Weights of a small transformer language model: 11 layers.
MLP neurons of a small language model. Each row is named by its layer, matrix (up: input weights) and neuron, and shows model dimensions 16-143. Each number is 128 + 32 x the weight over its row's rms, rounded and kept within 0 to 255. Numbers have three digits each.
After each neuron's rows, "fires on" lists the tokens most often at its 100 highest values on Wikipedia text that the model never trained on.

L5.up319:108147056085109109104122158124151130139154100129169069103162110138142108107123174137147112149109070073106093145116138114127120116174150103109134097165149164115176121110051110123050061123112157110101165168120163112146126132123091123093139172079103173104120152122147144172080131181151083136149178129077179161116139127111113162097128092088196120119114095150176092192149089102114143067129
fires on: "s", ".", "'"

L6.up30:121146134086117097107166180161129108055184122114150144132149091087095135132108154118063064064125093102076113130121101071138109087159115153131086128140122145070133172165113138120098154103163144149145121180130164120179150140162110089146162120119143117172092153137170067083093137160056134103183143111174128132164115191092101110172053210162109123162144142130082104182172104156168161151173
fires on: "."

L2.up304:084086117100149118112088120131134171108152148048146101129081129171175182147105135122135114122117121111084090210111077157130111140148155096098128099166163150106166176117056096166085104126101131110087176162115144100122146204100070124125220124061150133161092133129200102086123153151137065109133112103166088149158156146132123192163139154080148106171161136102104075152107137088135122107104
fires on: ",", " was"

L5.up219:109128133102132126186101161127149150097152151105127129094099118134121135179141184165078106067139094116127173105124108180179136123178103116121129208165136131088105131123102162097167095107176174104050099156081137150098146143151095049136165120146143108105157171123189131077105153180100128123194137079131160146125088172139076142133071164124135109171165100111143107147121136152111118074153
fires on: ".", " Nat", " there", " There", " LC", " none"

L5.up187:137108144092123087113148167177109134102191131114169110131184153108044134116135169086100101130181096131101162155106115105115116121111156128148112156075118123116147166143139099095149116172129097144098049128116154100154164107116088103177128135095097080174142158132206088106088117130081084136156190147184127132141101121123095123155117183101119113153228162103186150137154206111163134077130
fires on: "/", ",", ".", "ci"

L5.up254:198129147117175152189141132104137067089107124128141171095123124085189101148083159149098081165196145078095110160118073126161128103118133158142153167057078128132143094095112135147144189117152112190155143062110156102189112122091155163101133128075061122101085127120109153125130136125129104118095111170077131139107071150107107176191111145192171127115103101137067130115140174118127161174114
fires on: " |", "|"

L5.up33:105088115093233088135138119131170090109165118133144132135126136187141121147125125137132090161092162114089130135081142158158187081122147104080111137151128110097157201077104115117049125175136071103113109168090129074155085143129084122157146159123144174119120128109191134109088117188149105090162096079070106114055116129124085137130082116089150138167183172142099135176129152120201114135134
fires on: " (", ",", " |", "\n\n"

L5.up456:074116077089106118093120180101123098150138040091148126123170102110146152108048135107155086137106107109073111121134102100136090120153139110070152127199139138065158098113104122120119099094093139138093148098118213122064133163125127135124136164111122128119085124119127136163123180179148089152189193149126160165134157133114122148147044123127167115131095106124214148187134184092115142116165
fires on: "."

L5.up330:131128075063161100155095191135124160070156148136121125082123143168076097141156110092156075131155073102119146148130105111102154049169120118075163138110148133035163198128070142143076146099113060175155107130128165123147097102183103085059128135127112067125129176163183131148092125179134148129164133116137099134150158124090129143152129168127105156168137138138142160176103176131155166125192
fires on: ".", "–", "-", "|", " by", "qu"

L2.up95:148138087082105090116149149145082120085136117128145075104151079131123179136070165114145122091084144088116169126160136034136117098133154147148171078100129027134138080100101081177137096158099116145127133122162134129124093107105093148077181135148111086180113166182097142133115204207097090145142132110118161104128201127139145105178125146097125147142048161120155137105116139160128199088152
fires on: "e", "a", "is", "t"

L4.up71:091120154109138112127123145133064117114097063143151128128149103133137108129044122095161072182229136158129197179113178120136121102173193103133170146120118116095114154144109166138127144116137096149090113080063187090115114086147119157133139102073067109127105108105180155152108109164091056143187086127129111094143116175122077154187170095094137127099141166132134135112121122117173131147139
fires on: " |", "  ", ".", ";", ","

L2.up336:138107127098165107116137143149132100131154147133128099108077179126084102155128200156150095054150132104135148146089135137190113089227180184178145144108088065139150110109125113084164078067109155128069082158094206110119146122140167141108132133150131089179148160161148092140101096124137085135168134093179108144098139129120107104174095193122092097128100173148152146144100145116178113060134
fires on: " |", ".", ":", ";"

L2.up201:098153099149185104172093123115123084109121076106113139145093145133102088144130146193118069112157141138112111147136125149190140106145144113183117140119107122105080167101043144092105151086099110134122109109085168116197051108132072083059149153121163156122121179112157143113123082112156144043185171114164063113118140145134152117124060122137110139154157195133117193139129123130156141091160
fires on: " St", " by", "ti", "under", ":", " Saint"

L4.up398:139152104044099125102171103127083113121127119164160114099214137183159111071088127154154122178121108094089144173088004121145164177160139176108148134113103092115168129121138143148098160115148148141078164162134116094147078135119135150106136166111070126073101091197120131111076168145121112083107140155116199152138121136134188162120142122122120148119151093156132088134153114049166139133141
fires on: " and", "n", ",", "ian", "ary", "al"

L5.up495:142126137154136141136193101163176115137113166100083137132124130166035152102152091176097104077173166129107087146045171105157138137121125114154114168167152072123141124109166082168102160134129113121123093103040146134187136126107180090133143119133136145169155138123145066065144120137121123112147122144171126202068070161149105097130158125154177160103197127085082111125138130155165164174124
fires on: "-", "–", " 0", "/"

L4.up3:100106123120117109121131146155073068120142116100075069159121092122149159100132149100039107161169166127100084156135130112100133082181096142122144130188143164088186103118083095113121117079170107104122183082123141128096121143214151096125197086075097125133153088124180085105083111141107083135147135194106149132109175173145096155130124110181167131127111133135163140113143162076166094161134
fires on: " =", ",", " December", ")"

L2.up228:167147110102091142126114113169096093101157145147138106160115109139075123164103114153119121101132121125169167113115080144178097140156109149170157156073066115083100191147128162120098187131066192134124126129105150074119117079201140155092113198098139170054111097142129131131098094149134156129140081106198121128156100108113140188184130087163156123127133111111144082135132133088145165113167
fires on: " and", " Best", "g", ":"

L5.up165:106191115089091095201142140166172102104114124167114144123137100141067118122047186142111114111154085113096093166124097068135094141107113164082097152157127084139136104149074137173091143143166135201119145161166102147164155156162092058063134110103138168201125163141156142117109089126135127067137143161106095166157132189053090128143143129191102107132181091102101120127162121119161143104161
fires on: " other", " of", " two", "/", ".", " American"

L2.up187:096190127129169121175100120150071132094151142099154131151154094105081154107162136111128117189139132133050112109098084112107117110099111113136159154085169172140123121138114117111092117138163104163151127104146166097083064103115078042114172168104084130119134147152143155100134142136178147073199131116148116182060090117049112173125135124113176178143122110164172163107135161112167185199151
fires on: " were", " serves", "Pre", " helped", " are"

L4.up240:062115097091105128119082102162147121131198117096187106155148100103151178082155158135129141139113151124127140158138070122109117114154146138144158140098096136108116119105117079078164116141148114166110180039135179084122158086147112161153165103115096158023138102119155189072117093134155088126149077147186171074128120122074089204088086072075137157136109126113181152190163137101135160136119
fires on: " =", " is", " was", " to", " in"

L5.up84:115130092105103061133121151139160171131142088124148029141103130123146161153126111118136141111099124124089085116124162133195126122163157132098154148120130115101120179099123106117146116103093117132102105105140166102090126116153080112131096114098181103141108183101186136112073138169141069083109167108146190198146117148061097138167045157102176102128135068149117199169150173063159101123106
fires on: ".", "\n"

L6.up461:154184148109119065107149149166116100086091122149158037112206093140186154100105142136113131113150090153082177186051087127145140150098129159090112146097113054151151167140102144178129167153046098149134138166099145108120107137084152088132157151100103148116104099159149157158105139129049142140117129101090166142141196153122161182083109132097164131131141121155165079111167114089116133154121
fires on: "ive", "e", "al", " and", "ing", "ion"

L2.up388:122132081092093134124111167095124124140177083115110161092114134116175128109064183120134112142122122097121065133115137082160120115147136107064123086135176112138178151169113071144156120151131106147103132113134140089132118145127107109156150150167172119172076126128163152131059189151131037110122176201081192168122181159127083137156075152084144115125133105112150092165164105088099095064160
fires on: ";", ".", ",", ":"

L4.up90:128155152094097128092188174115119132122131116061146087097131051115121188151114135079096115114169152161093154165123148102102122095155183109099180067120095094128136137114167086131212115104154097122140073098159177123088141151115114115045184086141131097175153175189109106049085139189106152163154156096200114184156166118124100140174113114120150131164138138117212145178162166143127102108133
fires on: "."

L5.up435:085165109092123106129093098166114132124168154116224099156113109087167137135162133114078122149139123115089123160123116096129131132158149121129198160062149124151123119138078109070157111208129154153106152192110132069105128104157116106115111187074114073090159071138137086124072108156111095135131122160140199123121152160138113161117123118030168191086152068090135104170175137115155142109125
fires on: "born", "–", " (", ",", "\n\n"

L4.up156:095124124086156110165167141199131124112127137134065128115154079132096151162173153178157105104143133188114179137118137125136158095159117117145150148097141103109157135088128108092152121077169046150095084113099178113173116104118105079093117094134088166105079082124112201069096146134086126117175052135100148092109133161151131161129086103116102159134127165109151142150158162131146213110161
fires on: " /", ":", " (", " |", " mi"

L4.up475:098126093136102151176116162118157153072175113109131097102152159103110123127145114130112091130104096118108121113107119135174106094147117165098155116144149124121170170084144072099079091100105077138110077146094117111119140157165124143175093132145138141144113119096119167096116204108167033125199170178137175098079170149179150082087137184077140151109144080105219098153165158080129142088121
fires on: "\"", "=", "\n", "”"

L6.up63:089130107062127126140117099092104123135157086095105093143137090143063136171124157098102061176190106138098173110112140120099132098166112104085201138091163159069192096112142139094140126124144148086140117115070178081116141132145221130115143144107135132181136141116136090068072073177115148122159109142171126092174173197180120134148073160079165131143177136105178148196162175151139099095130
fires on: ".", ":", " December"

L6.up7:138117095048146075146135099145096091090113088098126080129186080147095114137158141124103088131158086131125162118114108104106131106156133141053114132147119134065153128183096159147065081084169192122144084141090191101122162119141147120102115093096109117176147150106169114132154087142085112134173123177161178170176127157114085162184072156114149120139129174131076096181150132143124129172077
fires on: ".", " in", " of"

L5.up362:104108131131143121121106160086126092125092158071102096171102156190149119096156182068101114132174152135107143204126136086141152150156122114139156088095087155153174180116072135128123129143127091112161133116093145093137147136166108099131213147099145049147136135120168097104118111138087113181141081124178140101145154176090062109182139119148144105161164159086133182136071159115147068086160
fires on: ",", "ae", "lor", "ix"

L5.up180:153116160098169155200130119122191095127072099115086152144098148128177138119078161130144090172143102070117173111099068171097094145123120149105141128111172107133154138111079119092143136169157131139161141109077130124078043096137114193160139124130103141034081084164136138171084133142153101159163124171126182162111076132121146174164101108111112180106166106167159153098135165103103124100109
fires on: " |", "\n"

L4.up365:093099114120116123099105129069163147090171120152168070084173072129137112130075166135143113217108131116125100184179135100116128126159153130136157136130088090119148110072099128102132127105093167156159176104148124105157120146133155173156098152147048110086115096135137166162101165117153080104149127119079150113107178132152169121135106079058142141090105059092202151154184090114089099080163
fires on: ")", "n", "'", "\""

L4.up257:077095048133122135148144166165122099137180094151127113155133108134113098099132116120110107124150118139094164164146155058118121152162142079138128107123097175136103159134049127160127139087136005127158106104128130090087132150167052101128117074104146160095092073136151123110087075141132117120139160169129097113173142114104139183108131142138136125144179135167176112091202114147160175038102
fires on: ",", " and", "ji"

L4.up238:109147089050140127100092101127177161130159001127146145105116137108140131133172130171112082125121102094095126141081110153136108118181154159113127166070148128115141079092137107159105135071097122160100091109081123089169106122129117082107114141121117130089107145118161159146051191162125089110123136165099189123140124160140096156183093152102129164162121123148130126192135120149129167142106
fires on: ".", " (", "\n", ")"

L5.up118:179175128107167089097157104116109122120131156082128120107114125147029143100116133085112116126175073122064087123107066113160111145144107172093163103125124123139101186134134107171100094139127062186143078124090141170170166160150119157133118109137095142134134164154148126010093065146148094091136171152187105142170158188166106150151144172106130136138140168078109116124124153123160170174145
fires on: "–", "-", "th"

L4.up9:062108074114125127087191160186184149133143131095131109155103086137130138139139092136122116133116144163136087188110110139146089151157131107113107196160089169067132148118168109119092123093125080108109134068140143140107082145176092121124166095099177092114113071140118158132079130156091111132142091079104116172170152167136140209130130161160176159107133093144183122220151133079142106179182
fires on: "\n", " –", " 6", " UTC", " married", " died"

L2.up454:176153110120122099204048183181136133078112125117154111074140185192136142119135118203087107103142098059103134097176123118093142095138096109148115126112100121092142173173083149124085084107104160158113098159054152106154158149170063103096109188142144114151090160092140129144160157169134102132162188078171170104150140149118121112134127118107146120142141196144111076155117171139154147133103
fires on: ".", " by", "sc", " San"

L4.up221:140094065096147109120132103121182152115144109128078123097159104156116089159108160125149078153130139089120146166151105129164154121157156119118140108144120191135178161082087073083074119145052082057063115141099112078205104129162099180106123170072175144124123099080152178150123145108146066123161163133102099104128182118198112179146096133088125144116133163084184092169167133099117109083146
fires on: ":", ";", "."

L6.up399:168131123119160101127153140150110101142156142110169148133120157124094133055138134091116100082110193061125117153061155108156112108130137117110104127148145069076114136113112098141116156183116111213070129105111183103196128134133150156114162125163136122151130172120177121059069125122136081100133125153098096105100105181133150158169111168132197164129191178069088126111147141129144170143139
fires on: "-", "–", " co", " e"

L4.up247:123138135110201117103099128097095112099146104133123102109146111138113131191150188087125079141163071069074114162138154095207134100131108170095139213126123077062140173113084139121121110121186101127117042167087144097175147130115153109073170154118099139163153143074169101103131070100126143101190153129154068146160094152069149134169105141128119104150124174138113150173138135135137090153155
fires on: "."

L5.up383:130122139152090177080194123172107128122134167061141111092125155102136174146119166106117113063115150147109138135071141101153140105108146100126125124109089114070130175134103117125139134132119113174095077058103224145149120082107101184150114140129126138128177159126143100100098106155142067111181139117175112147111128170132135153114075191079182142186160130093170117203128181106205144122123
fires on: "-", " re", "–", ",", " \""

L5.up189:104151098128092118192146146130158144081131108093159119170109104130098080135149144144113134139105157115124114160143079105110100075075147111138158124103137151153121110087156120092157139146072157173131199098155166138105123166164105085106163135076213117063125153190137115151092154144090102137124114124126129188129082151034091206157097091139150136160140134140187116141166185091183083135105
fires on: " was", " were", "\n"

L2.up12:112129164090160134135125122150074106106046102128134133091163068116148121176140144066161092209191135116067145132189154105138096090149095124147184146106100119026168142088121115105127097118162131099127112120116222114113105126111160087086145144073104146184161099093129123109110082172094130109154127117157123124132113119082069135141149093150114133165110161153110204166170115132151148121128
fires on: "."

L4.up159:152123178115176118185121137146141087065093090143086127109098154159128100129087206147149094141190145038106158106090117070179098113124132163100187154111131136173158186092090095102130076140180117119112064130109170098133133104115130133118127101113084165111129111123167171131108130143137111177105167173118139151077133112095081156178108147122106152145128132119116191122173127113121142079090
fires on: " |"

L2.up93:128140140071078120123049108130146085114095050111115095092099159159106146125097161145104131126119104100110141121070147143128114135129153132101114125161127133111133185135164108166105147122179108180073128142141129082104103129139088094089159143154152108150133159138169127130091141100121058111115207178089178125084182151150082141210092140104195107102163116062180117134192150117123099058102
fires on: " and", " with", ","

L4.up424:142102184061157166115095112120114093069187125140138090102149093164090174151162133156150115152122126125138146153125133113085122047107216152119138137129093155099168132116158076124142149125162167147143094174109150084219139109185169124156136175161131067064079130133120197151113134130157134145158125118195219145145099064125101140139137109103183134132074114079142140140137130149118133139144
fires on: " in", " to", " on", " from", "."

L2.up82:157092130106191128110141099199097132113120111097083112124121088140118179149126128157131111152222119163083124190111126123156136128130123119109126139112145173078116150122139171133133123123157116086122097079152199084152113090125121149145151101128097077141099043152170147085084124117057114178163137161113112133128089192098101174159141102138188146128172137096157184144135119134153146085097
fires on: ",", "\n", " +"

L5.up422:149133150049132107123151112136101141110167066128121122116109158146149144147112110166162129120151085117096127134107116117205138109158153137130083149070123088114104144120093126132127143135097104169070059069131199116200104117113135125118122138127048081093080131185146153131076130185108089107100145112128178123160091159113145192175103149065186133141165141147183098161158184109125148149126
fires on: " and"

L6.up34:162141111076104085107112123171090101111121117137096078090080158119202158099144135146144148066128180105100102176123155086158115129139174134082177205162139066103172110138136098132139120120111175173093153069113174084106089126139117157099149175137134089072158204139135125061072157086115113110100125168104121128167131146087058152134084177144140105116145112121138146118184123077135146107121
fires on: ",", "\n"

L4.up189:124096088077095149134149140144138102147083118133100011106086130117164204093112135121106123148095120154066124152062187133130120132138153130072124091171174124154135120177120076132104118120108079153093165122136131127099103113151126112091132171168124124108140172122163092110107165122114082102116161189143106072079153169142130133112109167136166135141166116068195153157156096031117143041161
fires on: "=", ",", " ="

L2.up247:162142111145193098133098155091148099099166132105167070140183082139140150131131171082145069100201091146074169159122125115124103079171138146131102137122140132101144225141106054137153096131116154119092092181067154084156202119056091114162133095096090154197092141125149127111137077136119101142161143082184135179168112120089082126156086131109116121180119143149125124164095133126159150184156
fires on: ".", ":"

L2.up104:153115097120116120143138135109153107151195106083135086135112156104173131163113153148095141062085129115126178123065121115177159123162176157092149084119140143117110130095092093102139103110099127127121154118108133129144123133125092197089198134091128103160088120210210110112123197150167103131114157095118162128081184165180152171179112168116155102154123135094181157131160119096142117089102
fires on: ",", " it", " bel"

L4.up311:148150151110151074117138155181178124108124100117141122098180099107177106159118153155147137135190123123129191148088107120166152089124155109133159167125139088139119152111132119091189139161128099115079170068108198105115082101129177172108100067152097141110101088203104126142091156174122101126165116082180194131103103157154105170151149105086160203130088111139167112175155146088185148093124
fires on: " |", "%", " km", "8", " m", "0"

L2.up224:147099148108177014140172131136183103111122097109125106105116072113111138124168131135125099119194106131102145114088121055087105130116134114182099181149095096081100102123124178071132136115137098150085111043107206122149168086184187136086140114161119141133174141125153158080081106105140151135173175152174127134143093124130119136134127133164091163091193194099126181104161166166144149110153
fires on: " over", "+", " \"", " +", " −", " hold"

L5.up53:107087124075129089121167146211178140020125082147085083086197130141066167135142070126111165106079080149101186133111125129151101155145178174073129164122118092100156112120136100173081151120153148146117111088094125078182116091095141165079111060127132141154178140135129146122096124130090066152133130161113132166157114115097110182136140148132161143098141132138097140151138113089131160158065
fires on: "d", "s", "ed", "ing", "."

L2.up144:091205086085173082121135108149104136113154110118190123098144113209088170118160126159080109140119131098070144165070121146130152123154134144138141135057142125054147138127106102118087125106138148120108115106125178113153122105187125049052115156124117144134093155127162106114117155115159113123126123079178131179086097139131188150096096154139147183119144154156134146221127113135206154166165
fires on: "-", ":", " impr"

L4.up66:110146117177074138150152135130147128109132114120119101130135106131093121150149165137037166093156122138144159203148111096118147128144132181174183188124179102091127127155144113114122132139109122190073115147053133108210100107148111116089191159152083123114077189098133095098063116125091121165109073095169152149118072109134175175169150124106136125123141138085127207155144180127150137133117
fires on: "-", " (", " and", ","

L5.up302:130103119055106132109113113091126094096140106116151076123112129195159177101110141091180123145131141170123097138126145091117094081143190186095138095175170161131138162137090142084101140140155100134098111114178174088122108091108102158094126102105152151148097152169134127120071141131100065111104171154098102105104116162079122200147063143143131117155156147153162129162135144060124090072173
fires on: ","

L4.up202:098080139123167119091102105126168099119112126159153119138167145105180131113118116095104092166117116159122152149117113121121132138134166137134121160124179129124094164113082132111139152141097158159121138058086172042098040109214203171112126098120113151076149085121092147125088105147185108095149091095156128097117104141105103183113094084141154158091136145067144141123164161090125136164151
fires on: " |", "|", "ed", "″", " ft", ":"

L4.up310:079159042061095080069095130136122152138143131138186102135144063112123096104084179107124131130101090117087103165139068107139153181159138109075151099128115103098188171118105123117102152120165161121134151094116128161126109127119090163095136201093124153143140117148113142112077147139144120126158170178146181141180181144130161155121142131139151127077142058119146116193154105112136102106193
fires on: "'", "ual", "ic", "ous", "ist", "ary"

L2.up412:128130141156152122148172167111129142112124097105134120147111126110102185125133180082122093097209095166120104161145081153107068116192108161117096138088179126119120158161110107115174133079124122140115086146132175124151186138104136044158172069114124084167127168107221093067094120138129091093143137054138092153186128127071062117115095156130113122190138182111177111160130184120156092121144
fires on: ".", "18", "12"

L5.up159:100118140097105102130128135108131132061167129096125113106103120120099171079150129153082090109149086114117094095118143104125103100133108123127162107172128159074141125109140117167143078074188096188150145080180156065146165182161170113150117109070147080167105126166207100083068113166111118099143141109146098154149107207094097104115082157169136143130166176061147121102154105132149118142158
fires on: "B", "D", "O", "R", "E", "U"

L4.up21:127184130085161109164143069180103163082134161123079115115095098147082074070122122176102048099177086077112126129112125164168136115145135141133136178136132125047145117094177117120147135106108083104101100145068143117160116142092165125092133115151119105106107175105164186104104080142131136144176124095167094163130106133097119140122117184118120166161123168152116178138117154144147172120203
fires on: ":", "–", "-", " by", " |", " •"

L5.up326:133162059089122046156134122104172119108121091134120136103132102123119168170073129173133105103108134126158089134148108147185162134110127118140127133090122045113160079187110155115130129125087162141072147108109135106145095070129109133093093209162098140069131161088066166136154104121124053124174186137126126128148149128127147179143092135069190174114163104109182174159160111137116154113185
fires on: " by", ":", " of", " to", " with", " against"

L6.up511:106116161108134096160176117122133064095136145115119140145177162154151124113084121173124130107137154148102174097047075099188118139111114147166107177156066116124119118177067139174092134148100165189061126124094181101100136073147107139086164137123115121074100083133147093139151172136116135148116087096128153138083147169093199184171179122113124148155154130105174098106162109055136104086128
fires on: " and", ",", " or"

L5.up116:079093153097173098105095154199122106118202136157156080122183096109092094130141120158125132143134106125145112147130126092105144104161150121147136154102100135103189169100105114142083142114168171105113147164078183099143106107126074140115102165055144180118136114077211141146110149114147097151114119110134156183115108075127109125114155106139154137097138114171165130179155111033125132154146
fires on: " |", "'", " his", " who"

L5.up15:077105092080090096124054108132152108139146134144151107130131118141077116177180137153117100095122112155137099160150089126078121088165211125157150146152133178130151117097117119107103098081086114085139121145133133075092092134121165150096077156138146104146164141176090174151086178125164077093138145165134141140073166157173127089126112135145112138146075130117175140185147177142138110103138
fires on: "\"", ".", ")", "i", "e", "a"

L6.up428:135118157061108141122094148149099138107145114125096127156148098135083113147152162114075103188119123135114113100142127104043090100125127135192148112198160213061162120130137135103151125118232080157172147099146149078129167164189138123075133170075158104110112148144153119080081102132131127091154075148178135132153090155140072123143138107190091124123119150132128171177137096138188098110168
fires on: ".", "'", "–"

L2.up346:105134163086099137122155107159097155104165139115189103120159133133064168143109149136056129087168111120130131138130132077101162144125125121199134136161151148130152100103103111116095159095138110136095092187133109065147144071191086112105120118087185142109147115115151111093069107116049088206159129145207124143119121096129147144086125092086145146114086144069131140189165136109124133085096
fires on: ".", ",", "-", "–", " and"

L2.up465:095112133143105132114101184171130148070102122097113128120137136125149214086092180098074079131155114101117104080146077073138090101139056158105086078136150181123105137182152118150151140086141130173100138176173136129065178118159106041157152134094167115161114130154167085086101149158063114109124192115145143197138192143087123105119105151093117146086071135116144101131152110115153137154174
fires on: "B", "A", "M", "To", "O", "C"

L4.up433:158110114117148099083094156170085124115154142125175144120153123152138136097107143126080027122223128040143127138154106074115146090098094119158148108132165163090091176154097147167103102145202087136140108166163209122207119146131099095128121110100147143170113110121165096117119157176115095101117157053125110148104127137136144110131127104175178153109141204107116117152177100125137153177140
fires on: "|", "N", "Re", "B", "O", "M"

L2.up426:135180086062115101145099126119182143142144110124110138101126107161110171162071110169130113168172053110111096154078104130150124152123139149080113108096118135143180112069129063106125194120105165177090134120116135099192106120118092095092065134142109167129101095160153138135111167112106116050135201142146174190134123124121141168118137139134195123079117089121165134142202120131123170114123
fires on: ".", " of", ":", "\n", " between"

L5.up130:117173127128137143143089101089090145102141034149170106127190136169156112133146159131129119164119138058123150163133101087091104085095161135180129113133116105133162083098169153122140111169095105164142157123122122114145038116195161126114183168146099096036108136132109138163117193169091140174121116160092153086040064128168159133126138170151128162119071127145142103082114093110084142103120
fires on: "a", "°", "″", "4", "1", "e"

L5.up419:137097111142128125149139191172127076119128078107069049137062152127138145200182116096070103133120112163074119195136137118072077104148135161145098158129163168060122130138062145124155101092153084098144130091147191145154101086206118126066158119096160127173118138095152126117106139142079144145149133152119102148124143185146130170121074132162117140157185147093154172159145103122132142150159
fires on: "\n", ",", " said", " wrote", " 2"

L5.up135:122102158096159142112142116167130096089134117169206148138179170135132109086141110109173120154133149101103125144097095131139133123174206133146120155164073117126141095117142108115064137110130156216091102116163204098133106140155141155124108083120091153042120129179145165172057194130079122085118143120127176158092070157104172155076160112121173171094103110092162107150125166074186142147122
fires on: " and", "6", "7", "\n\n", "5"

L2.up248:167122133094131147057154100220115152119068124108172114110156087133140158113143190177129118085185105079123127137117131116131184119135137123155136083173154117143142181102114134157131174100102086136113121187112190099121135100142160128091142096085098142133097113113126144084059105145040096169173097098183147172064055140120113142136185124128153157114105151132135155132139094111174133115099
fires on: "-", "2", "0", "+", "–", "−"

L5.up410:144113105040148103147140090173099112126109071120093110091136120154146163113088140157132117183124125093101175140100091101172139123106125134122195138113168121118189167109092118127142119255097157158136118111071152073128147142104139144176116169114137160150102081104177166113082125158075093138128147187174195141154081159158157125152104130161154144127139117079103193153167141099138130133095
fires on: " (", ",", ".", " |"

L5.up257:136106182122189099163174108133145117118128129140104065120124148102041150088109101130170148131151074151086119154012109100120124166144152157136134189170105061114234099110122176116088121157134119104142166094026127150188076124144175152088125145139095158133125162168158097095103120102129120085149117147114164173126151152138145143131144164134114143094192107104141125121116062122093117100132
fires on: " Best", "'", " +", " and", " −", " great"

L4.up370:118222094088090127145081151166120142117142119137121177125092107133104113122086164121067083118135074120087121115127147152112104142126051108133050105046150192135119124142084110176174221128114083213103114138076132142164104089124140135138154122160098151156136145107148064090097159187147139137132106167162164133154086137111155141160139158091183134143104141104115176143156153140093110105139
fires on: " P", " U", "=", " di"

L2.up391:091132124121084069146101174054118104115119131142210097120145069132093139154151124107116113162081073142143150109130117086134135078112146169137174120179114123128171140119173106100165129153115108153134114162122116102157120110161139128160116133143127099073116171071133099156131122098131136163096155160100107055127149096122140089156127164089156162120099131088218127157164123113081125154178
fires on: " to", " in", "\"", "="